MLP neurons of a small language model. Each row is named by its layer, matrix (down: output weights) and neuron, and shows model dimensions 96-223. Each number is 128 + 32 x the weight over its row's rms, rounded and kept within 0 to 255. A neuron's up and down rows have the sign that makes its largest values positive.
After each neuron's rows, "fires before" lists the tokens most often just after its 100 highest values on Wikipedia text that the model never trained on. A number after a token or word is its count.

L14.down635 [156 136 171 113 138 172 152 121 120  86 128 128 215 163 149 182 124 153 119 119 124 122 151  94 158 164 183 165 187 104 130 132 104  98 172  62 194 104 157 100  95  48  94 137 110  82 146 135 171  66 156 182  95 147 140 127 128 122 106 119 149 153 158 114 116 130 148 101 151  73  78 175 126 117 146 101 118 117 170 151  85 130 126 116  75 157  85 121 172 155 114 119 119 162 125 164 184 112 174 153 138 159 153  97 144 172 109 114 146 152 147 193 189 156 143 161 175 156 148  92 145 103 150 166 127  66 116 157]
fires before: " " 49, "ing" 4

L20.down102 [137 122 168 152 109 151 151  71 144 147  90 158 122 168 108 175 136 124 103 105 112 124 145 135 133  86 115 143 149 115  96 149  71 120 153 142 189 145 123 147 152 167 114 106 128 116 148  89 138 144 102  91 121 154 180 187 151 140 115  84  87 157  84 147 121 131  68 156  96 177 158  94  99 158  75 151  68  58 109 126 119 132  98 105 115 171  98  93 162 124 185 136  89  84 135  84  76  98 145 140 110 128 138  91 162 139 160 190 160 102 147 138 105 162 115  99 149 139 102 119 131 126 211 197 110 105 146 119]
fires before: "," 36, "2" 17, "1" 10, "9" 10, "0" 7

L18.down818 [103 152 157 129 107 131  96 148 142 119  79 128 134  62 129 148 130  98 137 107 114 151  72 123 104 173 147 115  86 167 173 185 121 143  80  47 150 140 108 136  96 132 146 111  88  89 121 139 100 101 176 132 183 170 126 141 119 161 134 161 107 141 125 124 129 125 125 134 102  98 128 134 158 135  83 101 162  62 155 163 125  83 192 156 101 161 143 110 118  94  52 132 118 133 163 181 139 124 138  55 167 164 151 148 108 182 138 129 151 142 133 158 188 104 156 177 132 124 102 178 122 157 167 101 124 123 109 144]
fires before: "0" 83, "2" 7, "1" 5

L13.down760 [137  89 136 104 112 138 126 112 137  91 138 181 116 166 156 140 131  39 160  61 105 123 164 125 139 125 161 140 162 151 114 144 107 153 165 132 114 180 178 158 147  57  67 155 124 129  98 136 147 112 141 146  99 106 182 176 161  83 135 156  86 129  87 121 101 119 121 127 149 130 105 101 167 151 140 148 112 120 159 139 167 152 122 168  96 160  96 109  78 159 149 127  94 141 101 153 207 123 116 119 146 151 151 159 124 142 140 129 106 146 171 153 154 117 114 162 144 133 127 160 123 139 121 136 142 142 134 103]
fires before: " " 28, "1" 27, "." 4

L14.down762 [123 143 147 183 117  65 174 132 149 140 129  86 156  65 199 115 103 160 127  95 165 134 130  98 164  83 139  84  68  66 104 133 111  80 159  73 155 136  74  97  75 154 141 108 143  54 217 164 155 120  45 102 129 136 143 144  92  77 106  64 126 145 145 126 123 127 109 126 121 120  99 116 141  84 105 103 130  82  82  65 120 124 150 113 140 106 158 127 128  89 163 115  95 102 150  88 164  94  41 156  87 129 141 128 147 160  97 102  99 109 128 131  31 159 136 147 138 151 113 115 137 183 125  86  51 130 176 120]
fires before: " " 52, " |" 14

L6.down626 [118 163  91 133  77  91 147 160 162 145 107 164 166 180 121 213 151 120 173  79 144 112 111 123 136 131 122 151  72 113 110 154 155 131 189 153 140 138 114 123 133 146 112 144 139 127 147 139 171  95 133  94 142 148 105 116  76 149  99  99 135 165 181 151 119 110 148 123  60 161 146  88 168 190 122 105 124 128 145 160  62 120 177 133 124 135 114 109 103 108 127 151  58 150  82 125 112 160 111 103 203 148 161 150 160 129 147 149 128 114  55 137  93 105  95  75 139 170  72 133 128 132 159 159 146  98  97 112]
fires before: "-" 34, "\n" 15, "|" 9, " " 6, "2" 4, "1" 4

L12.down811 [101 147 185  66 133 150 104  90 164  93 109  89 151 105 175 141 193 110 140 130 100 157  79 121 169 116 113 135 132 139 161 124 111  71 196 162 119  79 125 156 190 144 111 163  94 113 167  77 146 120 164 168 115 107 114  89 109 120 150 150  92 140 111  36 167 129 170 119 105 113  74 164  54 120 101 142 116 109 201 107 161 128 192 150 106 125 140  65 106 122 109  87  91  86 146 115 204 106 102 128  81 102 145  91  72 143 171 102 132  84  98 177 123 109 148  95 136 184  45 134  90  96 103 150 106 104 102 147]
fires before: "\n" 23, " " 22, " the" 12, "2" 4

L17.down331 [142 154 111 148 146 114 164 130 131  83 182 164  71 104 101 112 100  62 142 124 124 117  92 171 100  98 159 156 144 145 161 137 132 110 170 160  90 167  90 151 158 106  83 121  58 100 149  69 170  97  89 169 172  97 144 150 168 108 115 153 129 156  87 158 146  64  85 173 162  76 145 104 147 154 100 125 111 149 119 143 126 113  97 167  88 153 174 131 150 160 132 103 119 128 102 176 114 172 158 125 176 143 170 154 123 124 168 108  94 118 150 136 141  84 155 162 156 186  99 215 128 169  94  97 135  93 110 153]
fires before: " the" 27, " a" 15, " his" 6, " her" 4, " to" 4

L14.down643 [119 138 170 128 100 123  95 104  93 175 143 108 132 142 119 122  98 116 134 148 130 131 131 158 112 141 145 117 125 116 106 136 115 134 122 129 123 130 170 160  87 135 150 118 142 134 204 217  81 119 141 154 175 149 100  94 112 117 205 145  99 116 116 126 150 130 148 147 113 135 135 109 118  93  68 105 137  93  73 122 139 121 186 128 126 186 118  94  71 116 189 157 185 162 126 152 122 191 131 174  76 127 122 151 126 184 130 193 169 131 167 191  81 123 163 117 114  71 138 139 114 159 125 110 115 122 156 134]
fires before: "0" 23, "2" 18, "1" 16, "d" 6

L17.down767 [152  87 176 134 130 193 110 140 168 158 161 120 171 124 176 113 136 153 113  95  81 111 153  76 164 161  94 154 123  92 147 139 140 175 169 134 178 100 171 136  87 102  85 111 122 140 126 116 158 124 120 101 153 134 128  84  82 117  84 139 106 120 131 147 154 101  86 118 168 120 102 154 152 178  90  84 122 156 150 118 158 132 152 156 143 152 121  72  73 137 111 109 123 101 134 150 130 121 102  98 216 109 113 138 179  85  48 133 117 169  90 176 115 195 160 180 102  34  89 159 150 127 156 146  97 147 189 152]
fires before: "\n" 39, " " 35, " TV" 6

L20.down731 [180 127 158 156  79 167 127 145 149 169 139 155 151 124 103 102 108 204 137 125 169 137 200 100 112 125 143  97 119 114 175 134 150  95 141 110 136 127 135 174 117 140 130  89 127 102 133 153 186 134  81 169 169  93 172 135 103 155 178 108  60 152 156 170  87 143 166  45  61  83 112 132 140  88 141 122  74 130  98  99 119 152 157 101 128  93 161 156  65 176  76 148 176 138 177 188 136  50 107 125 142 143 161 168 142 184  78 119 138 113 115  71  93 107  48 137 103 142 144  64 110 151  96 154  73 173 132 156]
fires before: "|" 32, "-" 21, "\n" 15, " " 12

L20.down737 [135 112 153 106 116 166  52  73 152 165 122 105 104  75 131 138 144  97 109  64 122 161 105  84 119 120  95 159 121 127 163  89  52 116 200 121  97 127 143 120 122  93 132  91 128 133 159 189 108 193 106 255 152 119 130 132  80 125 108 125  71 152 201 116 143 140  94 117 112 151  83 109 204 160 162 147 162 130 104 139  96 138  91 159 140  87 115 168 107 128 141 107  96 125 114 150 115 130 146 180 166 108 118 133  59 100 118 140 135 155 137 115 135 127 115 222 107 173  95 159 155 122 122 127 104 182 130 156]
fires before: "9" 46, "8" 15, "1" 14, "0" 10, "2" 6

L7.down235 [149  96 123 115  99 119 161 115 104 102 141 129 112 166 154 138 113 179 124 148  65 143 141 104 105 123 114 191 133 165 104  90 140 130 138 107 148 102  93 109 162 132 117 126  82 103 189 171 134 145 125 187 136 176  80 128 111 156  93  80 145 173 154 145 143  88 143 132 167 168  92 141 125 128 137 105 130 109 129  86 136 137 172 165 130 113 162 179 111 103 137  78 107  51 122  84 133 117  75  89 173 118 112 114 160 137 185 131 139  77 119 172 106 108 148 111 101 107 133  67 104 145 156 168  80 165 109  80]
fires before: ":" 51, " " 12, " |" 7

L18.down190 [ 83 148 127 140  94 130 109 154 110 122  70 121 154  90 185 134  92 143 161 136 157  96  84  85 149  79 174 170  77 149 127 114  99 184 126 126 166  65  81  84  94 160 192 106 172 157 173 123  85 159 135 108 147 105 104 178 134  71 131 112 128 138 114 122 100 130 116 181 137 181 144  99  81 100 102  95 124  86 132 116 115 208 154 118 155 157 199 148 156 128 136 142  77 113 132 115 138 118 137 152 123 151  74  77 218 164 144 127  93 125 127 112 169 168 145  92 139 138 115  96  83 107 131  90 164  75  97  99]
fires before: "," 52, " " 45

L7.down628 [132 147 188 167 181  69 159 114 131 210  99 112 140 159 113  92 158 118 158 133  84 123 169 122 180 139 176 119 123 125 125  43  97 134 119 150 166 143 114  98 103 122 126 140 107 128 152 139 137 122 162 117 127  41 144 163 121 159 118 151 120 149 114 158 115  63 101 123 133  53 140  87 163 160 115 103 106 131  91 100 141 151 150 135 158 136 171 148  96 124 167 168 133 139 192  90  89 121  60 149 172 132 101 163 115 157  72 126 176 104 109 124  89 111 104 134 127  97 142 161 118 109 114 169 107 118 134  88]
fires before: " |" 29, "." 16, "–" 16, ";" 11, "1" 5

L12.down153 [101 160  40 153  68 128  69 108 112 149 147  76 117 118 155 112  84 157  85 128  98  81  83 109 171 122 167 164 114 105  89  98 113  86 131 150 161 148  83 152  98 191 140 116 149 157  40 141 129 111  52 109 100 165  66 119 201 139 112 130 187 128 105 119 159 135 129 122  80 144 127 164  78 162 102 120 140 160 144  96 166 133 140 152 137 139 137 163 200 129 106  86 126 113 102 149 101 133 118 121 140 191 104 129 114 121 136 155 110  60 116  94  84 129  95 108 169 130 124  95 172 124 116  94 102 140 162 117]
fires before: "\n" 73

L20.down482 [103 136 125 114 109 193 147 171  85 119 103 144 160  80 100 166 147 133 139 143 131  78 138 109 119 146 162 124 162 121 122 108 117 160 142 152 105 149 139  95 110 114 135  79 161  98 105  92 135 111 127 158 116 116 107 117  83 157 130 145 114 169 173 164  78 185 118 204 127 145 100 125 152 124  87 138 154 114 138 127  99 158  77 132 189  94 137 151 144  94 162 121 126 124 176 193 192 147 177 144 154 149  64  75  83 125 100  74  71 184 146 146 137 127 134 172  78 117  88 197 197 158 121 135 175 144 144 104]
fires before: "9" 80

L15.down268 [129 135 113 131 118  92  72 134 112 133 113  76 157 112 119  63 113  95  77 122  93 162 135 134  79 130 139 164 104  64 128 188 143 110 175 102 164 166 129 149 159  92 173 169  76  85 105  85 114 102 116  52  77 148 137 151  47 142 111  81 146 187 117 133 144 109 143 121 123 133  98 123 110 139 171 151 128 166 170 144 148 111 164 166 116 127 124 117  69 129 133  97 134  91 117 148 131  76 106 136 134 155 113 132 157  98 163 169 181  72 162 124 126 188 103 126 160 135 150  99 126  94 161  94  70  83 119 113]
fires before: "\n" 92

L17.down48 [ 84 158 163 104 125  92 104 106  97 152 167  66 146  64 103  83 144 163 103 165 206 103 124 133 120 175 164  66  91 154 154 105 130 104 122 148 122 179  52 155  63 149 161 112  83 125 139 121 124 111 128 166 119 150 107 108 106 135  97  56 113 127 174 156 175 112 182  66  79 118 127 146 131 142  95 133 140  61  86 138 108 108 130 151 106 141  86 172  91  79 129 107 118 121 123 101 139  98 148 150 179 174 129  62 125 117 120  90 113 123 104 103 152 135 106 103 136 184 147 101 136 109 168 156 110 111 138 101]
fires before: "\n" 50, "m" 7

L20.down319 [ 79 107 169 196  99 132 174 104  84 130 113 113 173 125 133 176  92 165 131 108 139 138 104 139 145 174 107 162 125 121 107 155 117 135 120  88 170 152 122 148  97 138 131 139 165 122 171 134 190  89 137 154 139 111 162 141 114 129 144 118 143 126 117 166 140 143  90 117 165 189 106  62  92 138 115 140 181  96 160 170 132  90 123 116 116 192 141 133 127 106 120 132  80 166 143 195 138 190 169 127 116 130 137 126 194 196 120 128 110  68 194 115 139 153  99  58  92 156  95 138 128 144 152  99 212 178 118 142]
fires before: "0" 15, " " 15, "1" 14, "7" 8, "6" 8, "3" 8

L15.down287 [ 99 135  88 118  91 145 149 110 114  62 181 176 115  71 110 170 122  88  79  54 130 124 130 162  96 164 112 138 130 140 154 103 128 125 178 101 134 114 113 154 141 147  93 140 102  93 178 128 121  98  85 184  81 137 143  89  87 141 136 148 163 123  99 126 126 131  76  69  95 134 129  98  91 128 105 161  96 182  69 175  98 144 111  91  95 150  78 112 150  97 136 108 121  79 151 164 113 183  61  87 126  94 131 182 111 146 105 164  97 170 105 130 124  93 137 117 105 111 122 146 115 177 102 117 134 102  87 156]
fires before: " to" 27, " the" 15, " a" 8

L20.down513 [173 113 196 156  65  87 114 109 108 116 132 162 108  95 225  88 192 146  70 139 138 141 121  92  53  73 147 130 139  99 105  91 116 177 150  84 109  97  78 132 133 127 126 136 156  93 106 168 110 114 125  82 150 135  82  99 153 144 115 120 132 151  96 153 128 133 123 122 138 133 123 136  85  76 115 155 101 115 145 135 110  95 153 157 128  69 130 115 137 117 146 139 132 134  97  84 140 170 112 166  93 119 136  98 127 207 140 129 145  89 176  65 135  96 133 111 126 118 128  31 135 115 119 161  84 119  91 153]
fires before: " |" 33, ":" 25, " a" 10, ")" 5